config = dict(
    num_attention_heads=2,
    num_key_value_heads=2,
    positions='rope',
    rope_theta=10000.0,
    attn_scale=0.0884,
    bias='all',
    init_std_o=0.00746,
    init_std_down=0.00373,
    optimizer='adamw',
    beta1=0.9,
    beta2=0.99,
    weight_decay=0.09,
    max_grad_norm=1.0,
    warmup_steps=532,
    max_seq_len=512,
)
MLP neurons of a small language model. Each row is named by its layer, matrix (up: input weights; down: output weights) and neuron, and shows model dimensions 128-223. Each number is 128 + 32 x the weight over its row's rms, rounded and kept within 0 to 255. Numbers have three digits each.
After each neuron's rows, "fires on" lists the tokens most often at its 100 highest values on Wikipedia text that the model never trained on.

L8.up684:131175133155142137103071149165079098145156052188128188112098134207142164151132149139115177121103134098201160143106090129052106154140124087149103082062150081094092202125088084103141118119127156123216145104117113117127103105108126147104078138179168148110130028124143115112103139136118095131
L8.down684:062146154141118089162125136127148133100107090169080147187125102143069198112174124114187150145122122156164182181148153112142082158173126140099139138132088143098127091138090136094107075123154162130126126120123160101157082069162206130158137127104186174126131129128115135100140120125144137154
fires on: "s", "ic", "os", "um", "ub"

L8.up758:193105073110109099165106127088151119155138110145082121151111113151153146105124200118149173088146137135124167114110113138120151136100124066156070064095113152132098117112074086120091129147117125107111104102142176090119137152079124154166115093125107112187140117172076109121093099134224152106
L8.down758:109183097137077127151153124198093111156127157072156136087165061097118100153135157094087125089122136133114134123099130146166179126054082127058102105148091162149143110157103140133115166114152134116184126117136107106138087131111050140163144113164087089124134165098168094178086167141115129083
fires on: "t", "ed", "it", "g"

L9.up432:109152136096102130121166106126137114085139108117089089175066126147174102162142130077106129107205157146130141129085057106094123165143188084097124085148072126089132157100074123133151190160157194126123106151135163098100194091094145187142089160118135141194131110175144121182157222137201109087
L9.down432:148070056115144074146141120132128090132061189107147138142126164199138164078110107116163142137116100088110157105121135165146182108140169164141123153178182124146114098123124121124147128155122101112125119113176097189101111123122098078167136095113157119046160108126054153152097097147136122134
fires on: " oper", "it", "ur", " In", "ts", "stit"

L4.up756:139101158098177158107077143093104117121115078195139100145139158111116103129135078151148145102091120137142132177076086159111105192133185149114109141079111170094173112135147133107128180149157145156174115140137099121142111133188111103153086111136171101149107169089068101151130193121152184154
L4.down756:133166075143108101174185118149139130117129213091142140123124101143125120112138171090118119133153120135112130073154146090142149090158077098125141089202162106131109154107121159156154101117086115097111170112131175144104146107060162152143154181112084178154137075154172125114151090190107061103
fires on: " out", "–1", "ike", "ently", "ree"

L4.up197:155090108170158150157109192145103119137099048224124082152104165119147217118160158105153114119136181092118140148131088140170165128129121123073128077095204134096153193163078116190157149143110099103153080092192151115043162099153108128122102117154166179189106083173146101129131129148163138121
L4.down197:123184118091118106092133067116153101125158188046143191095120120166081024145087106180117149144112077160138129107127164130089125143118160152166128163158065136160129063094151121058123126113112136160108106190066083152215115142106136130124162126102098097081143186119094118111101094099109134170
fires on: "r.", "inc", "ited", "6.", "5", "ended"

L7.up829:178155090142128114166104123128163094142108137085144177111136054150134110103110140141069191087129153132143155131133135133109116151159136133170130106125150165126111165121130144149212162112053184151145076102155160114154121145158100116138125156170058148120103081159145105094128101096072108149
L7.down829:116126071173153128130127112187063100116141131113117124059126159203091105179151125071055095142142098170085165127115126136142098210169120102157120185120108101152131081132181156145111177133168162089102117153173134174096140162204105143097128105093129146169143124100183173153161104126122112138
fires on: "US", "O", "R", "U", " as", "a,"

L5.up437:073079079080137129116061110159166131134111165125166173157130106081105096101074130109122223122168076148171125081113160181099134142174167155104123083068164168164114146147087124131161116161213122112177095117128132108186115110073158117111166092152117139126103147139062094172098163170131122146
L5.down437:186158160126147128162177147115108102111189087112126084102075172179166124147181120135114064139091156034120129120129116089108175148104159111129153119181119088142146077105129158087143115161054120157100130161068136170036160143152131117137103212148141069107137093122129137071161149084130125109
fires on: " ", ":", " Gl", " on", " v", "\n"

L7.up870:144086073119117085162085126162191133131168120127171103129146117139163135176105144159160110006167161083126170117100179152163125120105140114093133116127148106091129155099038094084178071156108176109139105108108165152085159163181175200174155124150141062153117133101127070163162160180153117129
L7.down870:105141183109124149098146125141072144110166107158125062131132130078116146086158153168112125142137121138146157139159115149128113134168170146167119157132134101062164121125175143101040152101143100124198069162170105193065049173111088124113090157125150180171146120175105129045129112133113111175
fires on: ",", " born", "e,", " ===", "ia,", "ut"

L7.up699:089106116116137150105109118030109098083112160143112126117172145126163148085150147121110150135133110094147119098084121080079103108090160067097205124119142205144154170158144135146131154128132151176165094075168129088122121084118163150134103125086085149199138068122134112069133103148135117099
L7.down699:166149059130132096115107127236093159153147114096129166100134085158095123235084090095127140156156181159081161130179180116148170144138141168158069176124140084068125050110083139153170115139150131155146131152100106114131130179133137123103104103169134108089069171156158115120128134130095140129
fires on: "1", "l", " exper", ":", "or", "gram"

L7.up267:123165144105099147096147177104174137061138120118153175184100144124034091119094148100148109099112181146158137119146108045097095063125118176184143118113145117126159116178146085148168133075082124161171172135126155121107100079131146114133096156082144136146196075164103145125166145162125100121
L7.down267:092117093122195161133079130127155102159144134186127179055116143134144126142116139133107101145153098112110141062085149189141187182145107128057115163161142171169116108080101139156086129138173074118129176143146097125121159213134137145124122047143112088124142177157138103092074115112086122162
fires on: "ire", "RA", " against", "ied", "8", " several"

L5.up611:106087097114171115144121125156189167169131180136062158112139072145108113145061124051128131125091158115133136120129101117152143152082115092079079141114123145080114160112100111157121089187172157139108188138191148096137103142167227144103095135136147128112160174091123126155105147162135140125
L5.down611:139169127145131127110121125117078065113099098130152123135105159101132128143182131224119156151126122137104122113115172147099108094186147133172169119132130112148118154133127156120145181094084103101165080100058075149114154143105031105121136134131101095106103083156143148110136114108152136135
fires on: "oin", " has", " role", "ition", "ip", " had"

L7.up252:095118138115130078134121149225141089157138143117121077138094117098121079129113156168136142076159094198133158089079131114130114114101126066145034049099108102073151146090125123142169110094179113133163169149141151080113173124124159141119155124158112126191106121068125113124104174170109082190
L7.down252:188139085101119190139152103114154128118153126132131177079110111160123140095119106149151163144090158130118096140146149128062128123148107116109148139178184123161110142122091089097102112113098106074111115089123142139179096171121120116135113141073154144136095117136149139115146099099132186090
fires on: "im", " |", "i-", "il", "or", "est"

L7.up971:113106115123123149205153144062169137108150095178107116103127143127121105188160085154087109142103183139138135165151097133102117140130196066144106139146117215105118133141154175141169203147064164179150121145105183156111145167099146084168143149168075112142097102160203082085112096100152138105
L7.down971:133119159090085170071166159183147122130109157125152170108097125204135086116154116090116083122150131144075131128069166064158137157130138137118117143119136080140143109130159152190125115120107075134109118130151113146134125135135072170127098123141164200105170103107107153124107109125108149134
fires on: "l", "US", "k", "R", "L", "h"

L4.up24:160171157125134153159170128076187096120123041117107144138092114148105181084110163111097125130102153162211125157182151172162153126149109139120089115125182097137149116103143102100149208055182070158147171092170137152137140099091130136116113123135136115129141093124165132117068156129131150154
L4.down24:106092081132148123122082156143095153138116189122163126127170123149153049167141102150153144136169115105038174106097115076088110142126139130135169124118086139116081127152111171143081056199076187146130097166147124107095103161169139124125122127125158145158115183117071124119177103134116109085
fires on: ".", " Park", "ction", "tal", " is"

L5.up161:136110124159108184177130101181155100126152120154165115117139072116136063150076143149106136114116129139137129113148125122149120156149089135125176149126141131189168151127107116114159125141131136172139147162187130145150137146118137177063111150163135139077147188092151128123122074064094204090
L5.down161:142155119110182109096120127106090152093090155077096139145111163142114175073189111109153066122128155126121150129103119119104174096103207113107082094131114134054067115119132115100100156076148114060110116097076152125124135121104097111139112097138130109177123074136122134120123195172166086155
fires on: " son", "ings", " =", "other", " father", "ology"

L5.up114:134170144129118158138116150166130117111149130122141113149126140163066145141098138140152170104169169128150121104142113083126132127136146109105155102095164169197087143140068148080134169124102110129178145137136191129101080122061112160164066168089123121175128134143073156127114158149156197091
L5.down114:124095095111127109146144155090135155144123127133121183064109164061129117129142083120114109099126106109101152164100076196086146149135126186150136147165129180118165063142209116152168150092143128138083128194140120137081150109178074139111147098147124072101109197200140055114131174147050118142
fires on: " against", " c", "8", "1", "ing"

L7.up658:104164117153119141138030124154216121084109052130074160116163139104136158149132101122077106136140167137134187132126091114091143099126180065184122113123129189093086128144145086179150188176156119153149135118139132137073119097147148114175106102118166119202106122147132123071133117193112168142
L7.down658:187134140093120103084143099126067125154132234120189113094148060148116129075156176095134144109122072135117095164158125172164097065192112181099134116111135088156174157097120158126120101121137129108126188106178156127182159091095091107140104142102053147121176127150126120127129129084095131147
fires on: "on", "an", "it", "h", "ar", "ac"

L8.up724:111104161098114147161095130132131130137139089173137114138114157206083095134129125125199138076143149107178178111104125172069221155119134106116128134059115142152092200153067104132114164131131120097185094176109152126121086125177176144132088194142115071103100138111165155150185141202091116127
L8.down724:055149188165121071142127139080174144114130144144118183114180135098157149071127102115137110095150092102166182151140132103116122123182153071106075125170112145185116128123119137122160096050156152143132153125082087112142107138098178114155101099133079119158136141110180101095045092159136079113
fires on: "6", "d", "s", "ra", "um", "t"

L7.up897:137118097134116134094154123101170130060136073120154104098165110082133149114138110185103124079170176139161154154139080143095159193095183050155093138129106128140093162174106133100119088094068194140198137136122105088159153161130126123086151145150091137091123048194141087064077172174106129166
L7.down897:157172139128147087148110140158061099169087171125067184108073140137154137149138177144153141131052111144100133149072139098187099108203121106069141165134106161150144117071117110163113164154133091111098117063172083167108127100107116100057119133166150150131163134047106148179149086086110095094
fires on: "em", "l", "h", "s", "m"

L8.up532:154168117083132143138116144136129099137160121120087140162126157093085194073137180091100111073199136120146126079137118112145120143094114123128099069159155190107183187170063087091137141151074161190174164129143118111126135147137139131143095095159108095126080087110150121130119131122129179065
L8.down532:131039108132128137104077130092157112150089122134120131142154134145155120117171033153092080115119112115069141159067152131102088145110146164127157195101090103129120129129176173168093084113157095132120159073120051159196124085154161096093135126115128169121150097113093120142153138111096144128
fires on: "h", "K", "ally", "ow", "hen", "n"

L8.up837:137073149092130092135062096139113123096056125103143118146121149178126100104145144147141097119100114142105196108098064057113128156171090087162104088141127105119151140086127129162167096111128126114171155162201175109145192120130165167125142095147123179156104153123107110093196092133092121147
L8.down837:083202072120075158134120168186153126120145153140159142112128085109108085142148112161119161115158186120112057128186104195114143112064150160091160186099111111156105177120093144143109131137139112107113095098088114165115105155134156112113164182115132138129179051159200183167160123110109148146
fires on: "ics", "r", "ards", " |", "il", "h"

L5.up108:161100190108182140120110112159108163153121136102126139114091131141123173146128104172178144105116121178078090119142096158107144169180117073093103092136146117109168082143134163093107117175137137202121108121120115184157102122157140169112072162180239072131123105110137100125148119115124143102
L5.down108:112168036140100145147131136089146062133101138168129122130175117094122101092125137105067112121127161098183173167122163113184115128096124187118133124163127134151089150117150117133128121100103090042120172119125132092093152142070148082123147152085055171142127169131104141150084162166171122157
fires on: ")", " them", "ely", " occ", " exp"

L7.up388:127165136126116139157120125174147097113154029114087190105084102144120130219107076148089139103174171109155115153120086095086144129089144106122093129112132150153108160142124107128150163158135127201163159130160146085092094123090163113140119144110112115196074094132097100098162146119133113062
L7.down388:159119127072087111157134104048050155106093108144196114111135159126154135143164154122203073125152175115092078111145139134142196123122172135120112129104134104071095091144118136095071109125116101105193112146061146137161106048171160199159140138133108094109109114128174134112087096131159146129
fires on: "h", "g", "ain", "ag", "ar", "ort"

L5.up985:168187116165153151151136197121128056124082080100199153162106129101095103081128160077149103097092133176147117134199099103179138150128100149133164149121080138168206115201187064140120106116131096169147082147143093158143067203111119160053126088130117055099135137152136158095119122119096161110
L5.down985:063082138120108134081123084138146207138139159165062124094124114162151171165136103183102128155147141090126142117076174150076117115124145104118092105158170113095074124057086206121122133143148147085124206095120175143109210067135113068201108155125150186162111116099130087153159142097133083149
fires on: "other", " day", " father", " 20", "akes"

L8.up867:167179069120137105138091155124124157147083107179057167159157068124125087070144183172118095111174155110065114134155145148052099144103153162107079133137172156196082133144076092135154122167088149147130146155100158109129122118133109133121154137117165153119151066137123093136116082132204185096
L8.down867:049096130141087151104125105154144133089119114103154096113130089085135086152166137139078111104157091108098137099115133113157158110100100129094173113085090120081133216163149130157129110106128177148159109129114094171110097118151153157091141129110060086158156124127158188149154156135102130147
fires on: " |", "ro", "ort", "ed", "t", "ight"

L8.up259:151163120126173131153117211133118136176069162125113134131162084150159110122138081084103137110071151205153149222148089087154111162188105177088134077161150177134168133131138076125168155162039130150138109144118115068162150168173157078130154157199168155142151117124107158133138089220091145140
L8.down259:141120179114108143111190080138143122032133117064183159125092089100138156118102169105110102116176128102133158106144144131148179106126158104087175206107088102094134144122098160121151095098187158107041091134124107183059147119091076116129070125094124114124150158125157105102123146099160119146
fires on: "ot", "ad", "ov", "ur", "ec", "al"

L8.up953:190167071164115118154173122081126115131082168204122125159148123157142124153073146116134171044115134158170132107113079111109124184170129171125133100140144180098153114118127062109119150114059084168175086135115192088114124097126198162131111147177190024126156133158185050077178155167100148108
L8.down953:153115117164065111075181112148143149116118151157088134079159133173192124069153134113140090047190118086188171111137135132109166128074141143139149122130083078106118137148102144163120152135133150084092105150085109190117190103101158133198097102091152164158127137173119113133130153164084159065
fires on: "al", "ar", "ad", "fl", "ur"